Weights of a small GPT-style language model, trained from scratch on English Wikipedia.
Size: 14 layers, width 256, 2 heads of 128.
Training: a variant of Muon for these matrices, 183M tokens, 11158 steps.
MLP neurons of a small language model. Each row is named by its layer, matrix (down: output weights) and neuron, and shows model dimensions 64-127. Each number is 200 + 20 x the weight over its row's rms, rounded and kept within 0 to 999.
A block is one neuron, or neurons of one layer that tend to fire together. Before each block is what it responds to, as a language model described it from the Wikipedia text at the highest values.

Responds to: Year tokens finishing a date in narrative history text, often the last two digits after "19", e.g. in 19'38', April 1999, 2019.
L11.down112,190,190,165,199,200,194,193,181,212,168,190,232,215,182,207,192,187,200,232,216,223,215,195,167,168,204,222,193,197,193,210,187,192,195,172,179,215,203,213,203,214,184,198,212,228,197,195,225,156,179,230,211,208,184,201,195,185,192,179,223,176,164,215,187
L11.down221,194,206,208,158,214,210,231,237,258,216,218,204,196,195,168,179,169,176,222,236,148,214,204,197,179,201,193,210,210,181,178,198,160,191,202,226,171,165,198,193,185,197,182,194,211,223,195,197,207,192,181,201,186,208,197,193,217,198,192,174,198,165,207,184
L11.down292,207,228,218,183,160,201,198,208,198,170,185,188,185,199,224,164,190,171,163,243,217,208,198,221,179,204,173,199,217,200,208,207,182,184,206,176,172,227,188,168,218,203,214,200,172,188,218,215,213,190,210,189,218,201,213,190,194,202,190,203,209,203,175,179
L11.down354,174,171,211,187,213,213,216,175,233,205,198,230,198,204,214,234,172,208,191,185,174,203,205,211,231,181,202,209,225,210,234,190,223,206,172,183,206,207,196,198,196,177,205,203,180,192,207,194,192,189,192,215,248,205,226,219,160,234,199,188,188,214,201,214
L11.down555,171,222,201,187,179,180,179,230,262,165,185,181,225,196,199,220,182,184,170,254,205,152,205,184,195,212,196,202,204,205,212,198,209,208,194,204,228,179,193,208,199,197,197,199,209,190,175,216,171,205,225,178,185,174,209,210,183,217,176,221,175,232,200,203
L11.down714,199,223,211,198,179,187,211,212,184,213,180,215,211,186,209,236,232,204,171,222,205,206,208,173,186,220,199,168,178,217,206,218,219,190,183,177,206,217,185,193,197,196,195,207,234,231,190,205,190,169,211,180,194,220,212,202,192,201,209,186,229,154,178,226
L11.down891,193,211,234,199,186,199,202,195,191,221,183,161,195,201,198,194,219,203,229,210,223,156,209,183,221,198,224,199,216,196,238,212,249,201,182,195,178,170,203,197,174,180,240,186,180,200,234,222,197,209,199,211,205,180,199,203,201,198,213,202,231,200,217,252
L11.down994,207,200,177,200,176,170,223,210,219,180,212,177,234,207,202,164,185,216,167,193,234,223,191,189,204,196,179,167,171,210,187,231,210,201,233,203,188,184,169,172,214,195,234,168,180,162,229,204,206,174,192,193,162,158,188,192,194,189,214,194,185,195,197,206

Responds to: Fires on the final token of four-digit years (the 69 after 19, or a whole 2013) in dates and periods, and on the "an" ending "Republican" in election tables.
L2.down21,196,209,226,205,201,236,226,223,158,170,195,206,207,205,234,226,199,194,164,178,222,179,204,184,190,190,230,212,160,205,198,213,184,189,184,195,200,221,217,211,176,218,202,222,187,198,225,204,188,171,195,200,207,213,184,210,210,149,224,213,214,174,222,217
L2.down99,194,191,211,239,192,239,201,200,213,162,214,193,249,183,260,198,191,187,201,190,215,207,189,181,190,246,189,231,201,219,151,209,207,189,197,197,166,215,189,210,214,202,209,190,191,227,211,212,219,184,173,207,199,214,189,191,226,211,182,201,204,255,199,195
L2.down350,231,195,193,190,214,180,209,231,177,169,233,213,226,202,235,236,191,184,198,179,195,180,179,194,215,176,190,195,261,213,193,224,189,179,215,174,183,200,171,186,201,217,198,195,206,213,224,185,204,237,194,199,197,170,188,218,199,213,181,234,200,202,176,234
L2.down352,187,189,224,207,191,210,229,178,228,171,227,228,272,209,240,185,181,197,169,176,195,192,219,192,205,218,185,190,210,200,179,201,204,214,211,219,183,205,213,211,213,193,220,189,190,228,213,184,192,179,168,221,185,212,199,209,179,196,176,200,193,232,200,213
L2.down615,200,201,184,227,181,199,192,206,213,214,221,188,235,187,216,223,189,186,210,189,132,254,214,215,169,184,188,193,186,181,196,205,200,195,225,198,202,193,179,206,165,150,191,219,214,169,203,200,183,215,180,197,182,238,206,193,204,189,197,238,223,173,193,228
L2.down704,194,198,201,202,255,169,212,202,147,189,224,224,179,187,191,166,191,204,205,177,219,190,208,176,227,183,235,184,179,212,196,174,216,233,198,222,204,184,185,184,205,197,215,174,200,159,198,168,213,161,180,218,213,164,160,226,191,186,208,211,223,220,185,196
L2.down754,184,204,217,224,230,179,224,190,230,192,234,201,208,205,224,161,220,238,171,165,189,208,203,182,222,158,192,195,190,201,185,186,232,216,185,225,184,194,230,205,176,182,199,213,199,175,212,211,210,191,205,217,176,220,189,215,226,198,171,171,193,263,196,188
L2.down918,231,148,175,193,187,196,186,192,182,227,203,208,191,183,193,224,200,180,177,186,228,197,172,211,210,216,204,212,203,186,198,202,168,199,206,221,219,187,202,201,208,236,202,175,205,231,229,222,188,201,188,196,168,204,178,207,203,217,194,263,174,235,180,165

Responds to: Fires on word-internal pieces finishing or continuing a split word (clas-s, hy-d-rophobic, metho-d, Democra-t-s), and on colons after infobox field names like Class: and Authority:.
L2.down11,205,199,178,216,238,225,235,255,197,203,205,214,213,203,189,184,209,206,205,260,186,229,192,227,188,186,180,221,207,155,191,207,195,160,224,199,214,199,189,204,185,229,168,210,226,148,213,207,219,216,191,222,174,165,205,196,174,204,210,201,218,221,226,185
L2.down105,192,172,200,212,208,208,210,194,239,239,183,191,186,196,219,257,188,198,159,182,197,214,206,209,210,184,198,185,173,186,240,207,218,154,156,209,191,212,177,182,183,174,189,196,198,207,203,198,182,214,182,173,171,221,206,181,212,163,177,233,188,180,194,211
L2.down111,191,192,196,194,170,187,199,183,237,208,187,191,209,191,224,193,212,193,179,171,159,191,169,200,216,187,190,232,218,191,207,215,173,201,209,208,212,177,206,182,202,197,193,216,187,218,209,176,206,173,194,201,213,158,190,194,213,196,174,180,185,193,176,178
L2.down341,232,208,195,178,210,208,220,200,173,220,196,241,180,213,216,216,188,218,175,146,201,170,166,192,190,149,158,172,237,179,202,189,195,246,184,174,212,192,221,234,188,203,171,214,197,175,207,176,187,218,211,185,205,207,217,229,179,187,201,169,161,182,229,203
L2.down399,186,213,219,206,199,183,182,189,205,200,223,207,203,215,178,181,232,206,225,196,204,198,173,205,155,162,206,180,220,178,178,214,197,203,206,150,198,195,196,208,217,181,193,189,182,181,230,154,183,219,266,180,215,200,204,210,190,207,192,198,203,216,190,188
L2.down501,186,201,234,213,206,163,205,213,169,208,195,207,162,207,185,205,189,227,215,171,180,219,203,173,192,206,194,182,204,159,216,178,212,186,182,209,147,223,194,199,176,212,207,164,191,237,229,161,229,189,212,175,207,173,189,199,197,219,202,202,249,232,151,177
L2.down573,230,200,195,151,153,193,162,190,170,215,207,187,202,235,228,207,230,171,208,175,183,226,227,207,197,163,233,197,220,221,201,215,185,188,183,200,205,177,184,222,184,186,185,211,207,192,222,208,186,206,201,212,190,226,170,244,196,186,185,214,195,190,212,207
L2.down733,185,227,184,192,209,188,169,200,197,211,194,225,190,224,233,211,204,202,142,169,192,177,213,226,190,189,196,183,200,208,159,190,163,203,219,182,189,189,205,185,246,228,180,205,181,208,232,205,252,217,198,197,220,209,207,183,240,212,218,197,232,190,204,219

Responds to: Day numbers and years that complete a date after a month or "in", such as January 10, 20 August 2008, in 2018, plus occasional "under" and name fragments.
L6.down118,245,207,193,211,205,196,197,240,193,177,230,211,237,256,216,218,200,192,200,191,195,183,158,213,179,200,189,198,181,207,225,219,206,172,169,210,205,167,177,228,153,194,212,187,189,226,174,231,188,216,218,192,150,252,193,180,209,189,197,187,198,185,170,230